config.toml
num_hidden_layers = 20
hidden_size = 384
num_attention_heads = 12
num_key_value_heads = 4
head_dim = 32
intermediate_size = 768
vocab_size = 2946
hidden_act = "geglu"
norm = "rmsnorm"
norm_place = "pre"
norm_eps = 1e-05
positions = "rope"
rope_theta = 500000.0
rope_fraction = 1.0
qk_norm = false
attn_scale = 0.177
bias = "none"
tie_word_embeddings = false
parallel_block = false
init = "uniform"
init_std_qkv = 0.0288
init_std_o = 0.0
init_std_up = 0.0288
init_std_down = 0.0
optimizer = "cautious_adamw"
learning_rate = 0.00108
lr_mult_up = 0.719
beta1 = 0.9
beta2 = 0.98
lr_head = 0.0114
warmup_steps = 278
schedule = "wsd"
decay_fraction = 0.749
decay_shape = "linear"
final_lr_fraction = 0.0
batch_tokens = 131072
max_seq_len = 1024
doc_mask = true
train_tokens = 499500000
max_steps = 3811
dataset = "wikipedia_en"
MLP neurons of a small language model. Each row is named by its layer, matrix (gate and up: input weights) and neuron, and shows model dimensions 32-95. Each number is 128 + 32 x the weight over its row's rms, rounded and kept within 0 to 255. A neuron's up and down rows have the sign that makes its largest values positive.
A block is one neuron, or neurons of one layer that tend to fire together. After each block is what it responds to, as a language model described it from the Wikipedia text at the highest values.

L13.gate392 [151 106 166 119  98 123 162  78 155 175 122 124 115  50 174 147 104 168 172 137 156  66 120 139 128 156  93 145  65  86 160 125 106  84 165 117 187 135  73 115 149 146 141 102 132  82  72  78 146 139 200  90 134 141 113  43 106 122 142 129 122 154  72 122]
L13.up392 [134 127 123 106  74 137 144 102 101 168  57  88 112  64 137 121  83 161 166 143 150 117  67 141 126 133  69 183 108 116 137 151  67 113 162 171 116 195 102 157 162 169 102 109 167 139 108 149 122 106 143 138 145 102 128  92 134 126 139  86 156 197  76 167]
Description: Digits and word pieces inside sports statistics tables and result lists, mostly single digits in cells, scores and records, e.g. 5–1, 3:49, 158–132.

L11.gate64 [142 102 124 111 170 126 190 155 171  97 104 144 127 135 118 102  79 190 150 175 142 156 141 164 108  51  58 127 132 157 133 139 123 206 187 134 151 159 145 128 131 142 141 119 150 132 167 130 124 112 106 112 108 122 104 134 156 143 177 152 167 199 167 142]
L11.up64 [114 115  66  89 190 162 177 146 134 132  59 150 100 125  86 148 101 184 142 106 146 112 185 114 164 113  81 132 124 158 140 136 108 190 129  90 139  86 176 149 143 108 160 152 112 189 128 135 127 136 119 105 135 102 129  89 103 102 123 120 143 136 146 108]
L11.gate66 [100 147 125 119 130 145 166 132 129 118 108 137 142  63 110 168  96 156 118 145  92  90 108 115 104  98 123 130  98  86 156 124 105  99  96 184 144 120 129 117  78  91  55 189  72 108 110 131 110 104 140 126 116 124 161 161  96 117  97 126 130  79 167 176]
L11.up66 [115 178 121  48  77 121 157 142 153 163 127 121 189 105 137 107  73 178 146 123  83  76 135 108  94 112  79 131  97  38 165 133  96 142 125 138 155 147  86 147 104 163  85 167  99 116  75 177 125 112 100 122 110  98 152 147 126 152 112 112 130 151 145 181]
L11.gate85 [120 151  70 118 146 131 169 138 165  90 140 156 123  98 136 150  89 151 135 143 142 126 170 144  85 109 153  87 149 155 198 130  95 135  57 102 208 144 127 137 104 136 133 129 128 122 111  78 148  95 144 124 118 131 148 155 130 185 110 198 201 162 124 173]
L11.up85 [125  70 141 139 137 122 148 105 165 124  85 119 109 154 137  93 156 120 199 126 111 144 148 114 129 150 113 101 108 146 118 145 169 156 145  80 140 115 153 174 129 128 119 105 141 147 144  68 147 161  97 158  61 141 112  90 139 113 192 147 145 185 112 135]
L11.gate110 [ 74  76  96  73  97 138 146 123 161  97 138 112 133 152 189 144 147 135 148  68  96 171 146  80 128 126 113 133 159  75 145 147 113 144 104 147 176  62 125 171 171  98 131 144 134 143 152 159 125 122 122 132 127 152 107 113 145  78 140 105 208 126 125 190]
L11.up110 [110 147 104 138 132 114 166 125 123 135 159 139  95 159 163 181 158 124 107  78 104 136  89  73 126 119 113 168 138  82 160 153 152 116 116 149 145  81 154 147 145 142 185  89  75 185 149 169 105 109 112  84 165 156 140 141 167 128 152  89 132 131 176 178]
L11.gate154 [108 109 151 123 139 136 151 171 138  87 163 202 158 129 125 122  67 173 110 149 121 174  56  76  94 106 134 108  91 106 120 121  80 156  98  93 160 119 147 165 117  77 125 163 115 132 152 140 171 104 141 105 114  78  99 132 154 112  61 116 180 138 166 127]
L11.up154 [155 122  93  75 163 170 123 136 154 152 105 127 195 138 109 175  89 209 227 136 106 147 111 153 163 153 156 179 121 126 162  79 132  90  83 149 179 118 107 139 120 101 219 116  92 120 135 143 209 167  99 180  97 136 107 111 139  60  87 136 146 144  74 129]
L11.gate161 [137 152  93 168 126 156 185 117 140 122 187 219 104  56  82 133 148 164 105 110 111 166  97  82 180 115 198 133 106 115 209 126  90 142  97 121 108 126 171 119  66 122 177 171 164 103 140  84 169  94 160 153 120  84  99 172 140 154 125 166 164 116 175 153]
L11.up161 [179 116 104 129 111 123 172 167  77 114 119 156  75 160 154 145 151 128 155 127 148  95 122 119 132 127 117 110 135 106 181 127 101 156 149 134 145 115 155 126  77 124 141 152 132 118 139 146 135 132 175 121  99  94 134  59 166 127 115 114 190  50 134 140]
L11.gate195 [ 87 172 130 186 148 126 150 117 204 116 170 165 132 127  65 142 126 124 149 169 113 146 147  91 102 126 111 111 143 120 156 100 108 132 121 145  82 147 115 104 100  96  88 156  88 140 138  95 135 103 179 104 134  87 213  78  92 141 111 172 137 133 128  97]
L11.up195 [ 88 121 117 123 126 118  86 128 217 124 142 127 121  85 129 168 118 140 131 158 134 136 138 165 126 183 111  98 146 131 157 102  86 163 124 118  72 146  87 113 121 136  78 139  99 154 155 134 122 194 180 138 117 121 158  99 152 124 124 159  98 135 150 129]
L11.gate286 [127 173 104 131  84 177 196 208 120 120 106 124 104 118 169 169 139 128  87  64 132 117 119 123 147  82 141  76 142 116 116  77  99 161 112  55 190 127 156 124 153  98 137 170 108 119 148  92 105 109 163 115  62 128 116  56 170 156  54 172 200 145 176 148]
L11.up286 [128 196 140  87 124 159 173 186 132 142 126 115 130 135 108 106 148  90  97 109 122 142  96 135 117  88 171 144 166 116  62 128 101 171 101 152 181 160 136  88 111 152 174 167 105 178 129  89  88 177 109 134 128 162 139  69 136  96  59 110 137 106 120 158]
L11.gate288 [140 136 128 127 138 138 176 125 142 103 149 159 116 146 117 162 116 175 114  74 122 150  88  83  95  89  93 102 136 162 140 118 121 126  91 136 151  99 159 118 124 132  96 146 111  83  79 128 126 113 107 142 133 159  77 117 146 101 100 125 114 101 133 138]
L11.up288 [149  95 131 159 165 189 108 162  69 151 113  93 139 102 165 106 120 153 127 199 120 144 144 129  98 219 141 104 115 154 126 133  85 120 189 163 118 147  90 121 119 118 114  78 103 117 123 153 158 108  90 187 124 185 116 152 134 180 163  81 132 158 151  86]
L11.gate403 [ 95 123 106 197  82 164 126 134 153 155 184 219  78 172  87 146 144 134  90 104 150 154 103  85 111 139 142 104 108 143 166  68  67 179 151  91 181 102 149 151 174  88 116 113  94  76 170 112 163 115 164 153 151  85 145  76 165  94 110 175 122  94 126  90]
L11.up403 [ 95 125 103 171  67 140 161 115 174 122 188 182  70 133 127  73 117  99 118  82 150 155 109 101 167 135 143 160 150  96 139 110  78 209 166  63 160 128 189 123 159 146 120 131 125 141  94 130 127 171 150  93 177 136 148 130 173 144  81 161 167  72 135  91]
L11.gate483 [138 155 140 199 131 166 153 150 220  86 166 169  53 151 161 117  88 180 134 146 143 160 142 147 104 112 143 130 140 165 118 166 104 155  97 108 142 109 121  85 126  93  80 144 157  89  98 160  97  74 171 147  90 141 147 150 105  96 120 140 159  87 186 161]
L11.up483 [155 154 127 150 128 160 126 129 114 101 170 144  80 144  96 115 100 127 164 150 143 172 149  99 107 132 110 179 150 133 117 139  73 141 104  92 204 119 156  80 138  91  66 116 128 148 101 125 117  98 174 136 113  68 182  95 148 122 114 143 152 105 160 174]
L11.gate493 [ 93 149 152 139 127 144 109  78 129 122  74 168  87 113 154 115 121 138 131  84 192 166 136 134 110 144  73 170 162  88 192  92 112  93  64 202 118  87 139  87 102 134 125 152 120 132  66 123 156 158 124 145  82 117  98 124 115 144 104 168 140 128 117 106]
L11.up493 [103 158 129 130 107 122 105  63 137 118 149 144 161 131 144 175  90 146 121 150 112 125 138 101 107 152  61 147 123  71 143 168  97  58 123 132 156 135  89 106 173 105 140 150 114 187 129 119 158  90 165 162  78 169 140 110  78 113 117 121 108 159 117 200]
L11.gate575 [114 182 131  97 107 143 187 136 207  98 140 174 101 130 125 122  79 156  89 148 138 155 109 141  60 105 125  80 102 102 216 121 136 150  87 140 179  70 138 126  86  73  97 157 132 109 131 136 152 102  99 125 106 122 111 170 155  98 111 171 155 145 224 142]
L11.up575 [111 114 141  56  81 107 134 136 118 130 137 104 144 143 154 141 143 124 125 113 154  88 156 135 137 143 103 134 177 160  78 216 141 131  96 144 113 147 206 143 122 120 128  98 153 150  98  73  96 136 123 168  96 141 154 137 142 167 114 105 139 147 170 170]
L11.gate617 [140 146 133 107  98 129 183 123 104 109 121 181  72 108 133 104 180  92  86 146 143 177 106 113 139 112 100 102 144  43 157 132  77 158 112  35  97 167 154 117 110  94 136 125 200 126 142  85 161 109 100 132 145 155  74 113  76 122  75 145 197 134 116 136]
L11.up617 [136 132 141 125 110 132 146 153 146 101 191 171 132 123  99 113  85 142 102 140  96 104 110  58 131  58 118 137  96  93 167 152 140 179 144  65 167 127 129 185  93 138 121 137  81 125 179 134  96 124 142 120 124 151 151 144 153 127 117 145 102 132 163 154]
L11.gate640 [ 49 136 105 137 106 155 182  82 158 128 149 135 118  96 108 110 122 130  82 145 197 158 123 124 152 116 118  90 144 128 187  92 126 115 102  79 163  88 103 114  85 113  99 174 151  86 148 170 153  99 172 113 103 111 135 125 133 124 103 180 207 134 197 174]
L11.up640 [150 118 135  87 166 121 146  83 146  98 183 158 129 117 139 162 168 169 148 110 121  95 129 149 145 124 151 141 147 111 137 143 103 110  91  80 177  60 114 119  80 133  98 104 202 143 127 127 178 164 122 171  79 121 112 152 123 112 116 188 151 211 124 189]
L11.gate647 [138 140 122 100  97 162 135  53 191 154  89 106  95 160 149 140 140  99 125 131  97  84 111 168  89 166  77 113 101 121 145 181  78 146 126 129 101 133 128 140  99 116 122 186 143 114 124 150 139 150 166 134 120 116 137  69  96 165 142 152 162 139  92 171]
L11.up647 [144 158 157 103 111 140 131 100 158 143 165  99  76 167 123 108 153 117 117 165 118 119 143 143  41 133  92 132 128 170  99 167  71 119 164 105 121 172 128 159 122 164 119 167 140 132 133 143 107 143 159 136 126 181 152 110 143 105 173 166 151 123  96  93]
Description: Early or middle pieces of split words (Lami-ina-e, Col-ombia, ter-rest-rial, pre-m-axilla) and the & between author names in species lists.

L13.gate122 [115 168  87 150  67 129 168 160 151 141 104 169 106  57 198  82 135 144 106 109 128 114  85  79 104  66 129 107 133 136 183 192 158 138  91  88 109  97 133 154 110 115 151 142 140 135 147 142 146 135 173 142 151 101 118 195 128 134  52 172 148 124 142 122]
L13.up122 [138 144 136 121 159 122 139 100 165 137 151 152  85 181 109  93  95 130 119 101  83  62  95 133  80 146  95 119 136 187 133  95  90 133 142 153  85 121 128 132  70 127  94 120 131 187 107 123 158 189 145 122 130 125 120 115 102 107 169 111 116  76 112  69]
Description: Short word-piece fragments that begin or sit inside a split word, especially " p" (pale, petals, pressure, peat), "ist" (consistently), "iv", "ab", plus some opening parentheses.

L5.gate514 [140 137 110 120 169 110 128 125 141  81 139 129 134 185 130 101 175 152 107 128 100 167 203 111 149  92 132 137 187 157 108 107 137 103 112  72 107  64 112 108  70 160 166 152  98 124 103 149  51 160  79 116 157 138 124 100 102  65  85 112 139 126 145 130]
L5.up514 [ 92 115 120 152 213 104 161  97 118 150 114  90 145 134 178 125 153 150 140  51  61 114 126  99 152 140 109  92  81 103  83 139 166  97 188 166 154 122 127 169 145 180 116  92 112 119 132 167  95 154 141 102 146 132 150 118 111 117 147 119 111 176 102 103]
L5.gate553 [159  78  98 112 153 137 111 165 102 118 112  59 119 150 167  75 120 162  76 131  87 144  84  55 160 101  90  74 117 153  88 148 106 158 113  86 147 187 125 137 162 190 137 147 132  98 162 178 149 112  91 162  75  95  88 165 122 101 157  70  99  95  88  94]
L5.up553 [106 126 137 122 119 115 127 123 126 138 134 105 129  88 158 147 103  97 146 146 132  81 115 118 181 103 153 145 140 125 105 124 186  85  99 165 159  95 168 120 120 135 166 104 102  95 135 180 115 185 124 112 135  87  79 111  93  72 195 136  94 128 126 164]
L5.gate681 [109 185 149 117  70 133  94 130  95 180 141 158 162 122  63  91 121 125 139 139 132 177 175 151 113 119 117 171 150 170 118 148 195  84 147 150  82 118 122 107 118 156  92 224 114 112  82 130 152 132 151 187 172 147 131  92 154  83 119 143 161 164  55 110]
L5.up681 [166 138 122 158  93 107 140 141 163  94 155 132 116 111 145  99 162 107 107 153 146 132 144 116  83 160  87 138 190  58 182  92 137 168  74 108 138 128 114  82 164 108 135 144 112 160 144 155 134 169 125 114 119 146 116 104 190 139 160 143  94  78 142  81]
L5.gate733 [116 106 113 145 175 119 116 156 163 113 119 123 143  68 110  85 138 123 108 158 122 102 124 139 174 132 110 145 183  61 174 101 141 126 109 108 183  98 136 135 132 110  54 109 117 149 139 115  95  92 143  62 142 153 146  86 171 131 116 120 157 166 129 139]
L5.up733 [137 126 127 134  87 132 130  96 122 122 163  78 129 107  91  88 135 123 111 166 111 119 148 137 135 120  88 145 175  78  95 209  69 125 128 142 152  90 181 182 133  67  95 194  97  67 141 109 160 108 178 129 155 160 155  50  45 153 111 142 103 134 183 104]
Description: Mainly "Car" opening a proper name (Carrera, Carvalho, Carter, Caribbean); also auxiliary have/had after a subject, and 0 digits inside numbers.

L11.gate43 [ 68 142 133  90 153 136 133 101 139 120  92 140 138  92 142 139 170 148 145 182 131  59 210 164 155 132  84 131 123 111 132  92  74  98 113 189 135  49 118  89 181  94  83 137 100 140  90 162 100 131 162 151  99 101 158 168 102 185  93 149 132 104 104 142]
L11.up43 [143 143 141 134 125 116  88 160 149 148 124 144 165 135 141 125 100 100 162 171 117  59 176 140 105 173  82  93 125 165 144 141 127 152 161 119 145  96 123 164 206 105 116 190  77 165  92 158 119 159 185 123  98 152 156 149 159 184 150  88 113 166 149 146]
L11.gate96 [113 149 115  78  57 126  96 172 124 131 109  60 137  82 110 139  77 156 174 152 129 125 171 144 125 133 156 132 152  87 167  79 155 119  88 204  84  87 142 111 157  95 133 152 116 158  70 131 100 134 146 117 126 151 114  77 114 166 154  91 158  89 169 139]
L11.up96 [161 162 116 104 141  99  83 142 146 121 141 104 141 137 142 170 168 115 124 140 110 114 142 199 151 175 165 173 117  89 132 145 153 153 102 198 166  93  87  79 138 154 114 170 170 190 163 107 105 157 166 140 128 141 107  92 149 185 219 128 125 156 141 142]
L11.gate100 [123 144 120  93 152 173  81 110 113 185 140 118 110  97 140 115  55 110 193 131  80  54  75 110 116 111 122 113  53  91 146 105 122 119  46  83 184  89  83 102 104 140  89 112  54 129 149  83 121 173 156 136 148 131 141  86 132 122 145  80  93 131 107 165]
L11.up100 [ 95 124 131 118 119  99 133  98 156 185  49  97 109  91 131  88 150 183  92 150 109 147 132 117 113 126 101 138 145 127  99 141 126 138 126 150 198 118  67 143 181 104 145 110 107 141  42 143 138 113 104 116 154  81 205 124 163 158  89 143 156 133 112  87]
L11.gate159 [131 132 119  77 108 136 100 149 115 156 122 105  84  70  50 146  59 168 161 123  55  67 161 105  97 135 156 170  89 159 166  70  64 153 148  84 136 125  96 129  98 125 119 192 112 108 202  69  99 104 216 145 117 100 125  78 177 161 112 118 212 124  69 144]
L11.up159 [138 120  86 152 157  87  68 151 153 119 168 168 195  95 173 192 189  95 125 156 111  40 130 131 189 108 114 110 129 113  82 183 243 108 142 114 137 124 146 187 167 141 151 143 109 146 145 122 135 128 139 116 104 156 127 157 108 149 103 124 137 113  78 162]
L11.gate173 [111 108  66  96 160 132 103 164 112 117  66 147 122 149 119  91 108 164 128 122 100  90 119 142 135 169 167 127 104 103 148 154 111 108 135  90 144 103  82  77 134 153 140 100  78 173 138 117 131 170 181 107 120  85  90  66 115 120 113  82  95  58  84 170]
L11.up173 [131 150 124 105 130 152 110 169 183 126  61 114 151  82  96  95 129 158 112 152 111 110 155 152 115 148 117 149 101 121  98 134 111 137 118 122  93  86  90  91 178 135 158  83  90 124 124 134 124 115 201 134 110 169 120 132 141 167 158  74  84 118 107 141]
L11.gate208 [171  81 145  90 153 160  97 118 101 169 108 120 182  90 102 124 108 123 124  96 156 138 102 148 145 219 122 122  59  63 214  88  95 107  57 168 169 125  81 118 104 117 124 136 144 137  99  83  67 120 135  99  98 132  75 143 114 176 179 109 155 125 195 181]
L11.up208 [ 85 167 139 143 152 143 162 114 125 172 113 138 121 117 125  91 131 166 159 161 106 132 135 119 161 163 119 166 108 170  63 166  93  97 130  60 137  68  98 158 131 138 160 107 170  84 165 121 124 161 138 103 130  82 149 186  72 129 128 141  93 168  85 107]
L11.gate232 [105 126 103 120 166 168 140 132 148 135 126 161 102  81 108 133 107 141 129 134  97 144  98 129 123 119 115 133 155 121 201 128 107 119 112  87 140 133 132 128  69 148 125 156  93 134 118  62  91 134 126 131 100 138 164 118  76 128  96 108 169 128 124 161]
L11.up232 [120 105 133  98 132 146 158 157 146 110 109 168 142 119  94 138 114 116 139 106  72 182 136 121 142 126 170 123 211 115 161 123  59 181 116 124 109 132 154 140 116 129 177 142 127  86  99 121 170 138 106 112  89 143 196 152 104 125 108 146 121  94 132 168]
L11.gate341 [105 158 136  33 129 161 115 112 125 184  30 144 163  71 117 184 130 135 179 118 129 134 175 149 157 122 127  81 106 112 121  84 148  69 108 140 102 161  94 115 110 123 138 168  70 109 121 109  90 158 114 106  78  78  83 140 105 117 147  82 138 145 127 160]
L11.up341 [187 109 125  98 134 156 131 108 149 126 110 124 144 198  98  69 117 111 124 145 165 111 125 148  92 133  92 123 156  43  89 135 109 183 116 149 132 162 117 134 116  52 105  37 135 156 110 122 154  32 167  87 131 157  39 112  82 134 108  77  85  84 185  96]
L11.gate354 [125 159 131  87 115 140 172 157  55 148  81  99 178  96 170 130  81 162 175 138  88 127 126 130 104 154 140 125 117 144 141 107 130 115 148  89 105 121 115  98 162 137 104 211 136 109 132 126 146 141 112 137 110 111  89 100 103  74 143 164 177 100  93 181]
L11.up354 [150  89 114 101 157 134 133 198 118 154 150 111 113 166 110 102  73  66 145 129  93 160 120 166 187 182 204 127  81 156 124 143 154 138 127 130 126 125  99 141 117 149 104 135 171 132 129 131 102 138 160 129 161 107 161 130 136 110 144 154 136  99 141 128]
L11.gate361 [134 116 160  53  96 153 118 115 156 141 114  58 139 113  82 159  83 156 181 177 122 135 168 123 184 165  78 116  58  74 107 125 139 129 136 119 126  80  79  97 201 130 131 121 144 202 138  87  83 113 146 105 124 100 166 174  74 113 143 100 154 177  64 192]
L11.up361 [119 136 109 156 143  93 108 120 181  70  83 122 139 138 161 135 127 172 143 143 110  67 108 141 108 153 147 150 156 117 116  95 131 149 127 120 104 125 114  85 104 126  93 108  88 110  92 148  99 144 156 122 102 181  90 107 136 125 122 170 177  86 150 104]
L11.gate401 [150  99 143  65  91 172  98 110 138 133  81 104 109 113 100 132 112 165 153 145 152 106 179 155 124 154  72 127  90 135 142 110 138  52 119 123  95 131  90 136 155  59  77 161 113 150 114  86 106 142 141 108  86 114  92 139 147 175 156 110 124 123 126 110]
L11.up401 [ 91 152 169 152 164 141  91 150 102 181 122 118  99 125  54  85  95 151 177 122  96 116 146 113 154 116  74 185  94 203 126 155 101 116 141 113  84  90 122 175 131 106 137  81 127 152 110 116  97 143 134 207 119 107 140 146  64 118 116 125 155 134 141 176]
L11.gate453 [147 125 101  90 130 125 149 107  76 147  55 131 133 135 127 194 126 145 127 124 113 149 125 127 121 156 188 143 111  77 184 101  38 131 119 125  68  95 153 135 100 113 102 197 100 100  94  94 122 122 116 109 129 108  74 131 115 116  88  88 156 134  94 137]
L11.up453 [114 165 134 131 102 150 117 147 192  94 151 124 118 195 129 108 131  68 157 158 123 174 162 127  83 145  81 120 139 185 109 136  94 167 153  95 137 132  98 117 127 137 172 124 106  81 133 133  75 149 156 160 132 109  86 123 168 192 141 131 146 131 106  75]
L11.gate455 [124 128 129 116 157 147  39  98  93 169  61 114 159 110 167 105 128 152 158  92 107  50 111 110 118 145  92 124 134  47 163 104  98  97 124  98 163 118 104 126 149  83 154 141 111  92 101  93  70 175 104 107 153 149 101  94  94 163 103 112 120 109 106 139]
L11.up455 [161 119 141  98 155 113 112 122 133  92 137  98 133 120 154 146 106 159 158 110 143 124 188 107 138 222 139 105  98 208 142 123 134 206 182 147 136 126 118 148  53 139 154 176 149 144 152 150 111 137 127 156  79  98 138 141 135 144 147 128 146 127 167 115]
L11.gate501 [ 93  97 142 108 147 118 138 148 132 189 194 163  99 125 153 104 124 122 111  85 134 176 165 142 173 128 172 155 147  91  99 124  95 194 186 144 111 113 136 141 119 188 132 156 122 155 203 118 151 126 106 123 149 151 160  99 157 151 169 125 117 173 181  92]
L11.up501 [129 161 145  80 135 159  87 193 131 189 111 162 125 125 153 131  65 130 133 102 128 145  97 127 166  91 140 147 159 157 104 117  98 129 139 153 133 111  77 154 174 135 111 151 128 117 142 190 105  83 141 141 109 161 170 130 162 117 134 132 151 156  96 110]
L11.gate597 [198 157 115 116 121 137 159 124 114 100 124 120  79 127  72 167  85 167 109 171  97 125 123 106 138 112 146 147 176 127 128 188 127 151 137  82  99 170 134 112 147 146 170 145 124  72 145 127 128 123  91  94 169  99 143 110  89 117 109  94 137 144 103 156]
L11.up597 [148 136 147 147 151 107 155 121 167 161 107 144  68 122 109 145 162 112 121 102 122 125 128 109 115 142 129 140 196 158  89  88  73  97 103  96 117 106  86 124  93 162 118 124 172  82 130 110 113 130 159 149 147 157 131 129  58 159 152 163 147 130 151 102]
L11.gate650 [122 115 105 110 111 194 103 142  75 136  84  94 143 111 133 180 117 139 120 149  78 116 113  91 133 122 113 147  71 139 149 113  93 125 136 125  93 147 147  96 165  89 101 170 110 150  85 118 107 101 142 206  84  56 155 156 107 149 106 111 123 142 103 158]
L11.up650 [133  87 143  84 120 157 156 153 100 110  81 133 152 115  88 126  97 158  87 129 130 132 110  78 149 142 105 119 108 126 138 143 131  83 166 165 101  90 170 133 152 166 135 145  98 121 141 144 102  68 181 167  77 100 123 135 145 211 159  94 161 150  89 130]
Description: Digits inside decimal coordinates, dates and season ranges (40.8451, 2015-2018), plus words in sports biographies and tables such as national, Spanish, named.

L5.gate238 [ 97 128 151 159 130 137 158 142 119 133 153 114 195 170  76 102 116 165 117 144 120 134 170 144 151 133  96  87 134 183 178 155 124 166 108 126 132 128 169 140  90 143 194  94  88  98 181  65  95 101 164  57 147 132 147  95 109 111  64  91  88  99 147 157]
L5.up238 [143 147 187 126 138 120 130  74 147 121  85  92 180 166 126 125 161 138 163 114 145 164 189 168 150 148  46 140  82 145 142 105 159 104 162 127 108  91 125 122 112 130 108 111  78 121 135 142 133 126  84  78 102 157 145 150  83 183  91  79 160 146 180 153]
L5.gate306 [111  88 143 170 117 109 105  51 140 177 113 143 143  84 156 107 120 115 108 116  94 165 175 138 110  66 112 143 182  91 173  68 101 145  84 112  94 154 161 151 129 144 137 114 130  91 123 140 128 178 134 127 128  92 104 142 144 161 150 121 163 156  62 108]
L5.up306 [ 92 145 181 108 167  83 186  74 110 125 103 152 130 141 120  95  69 165 151 142 163 155 208 116 123 149 107 123  89 126 145 104 139 156 170  95 105 134 135 121 155 101 225 141  96  77 153  89 143 134 119 153 153  53 164 107 118 128 171 152  81 170 146  81]
L5.gate642 [104 119 133 152 133  94 119 100 159 102 118 135  69 173 106  97 176  99 166 113 182  89  98 139 152 129 155 180 100 103 132 118 150 190 152 140 141 116 100 119 100 143 109 123 179  99  86 128 162  89 161 140  97 126 118 149 129 141  54  68 135 175 173  76]
L5.up642 [ 45 123  83 167 102 128 150 138 116  92  76 141 119 124 195 107 116 124 101 147 123 121 115  56 103 142 178 135 175 143 130 114  62 126 141  90  57 117 132 139 198 133 117  82 105 142 113 155 156 108 123 156 174 157 133 110 132 141 148 123 137  75 147 147]
L5.gate661 [ 89 104 135 129  74 121 152 156 127 188 129 124 141 137 179  85 146  72  79 178 120  74 180 158 101  83 132 146 106 118 128 170  98 129 158 139 127  93 113 126 128 135  74 146 127 154 162 179 127 118 107 107 112 105 118 120 146 120  83 148 110 107 159 103]
L5.up661 [140 180 132 109 146 111  50 138 129 152 149 100 154 192 104 154 116 144 124 132  96 122 148 155 189 104 127 157 169  88 113 153 138  86  99 136 118  99 110 140 101 150  81 102 125 119 150 130 151 121 176 196  88 180  73 105 169 154  70 165  77 219 140 111]
Description: The digit 4 as a single token inside any number, such as years, scores, and statistics, e.g. 8–4, 1846, .742.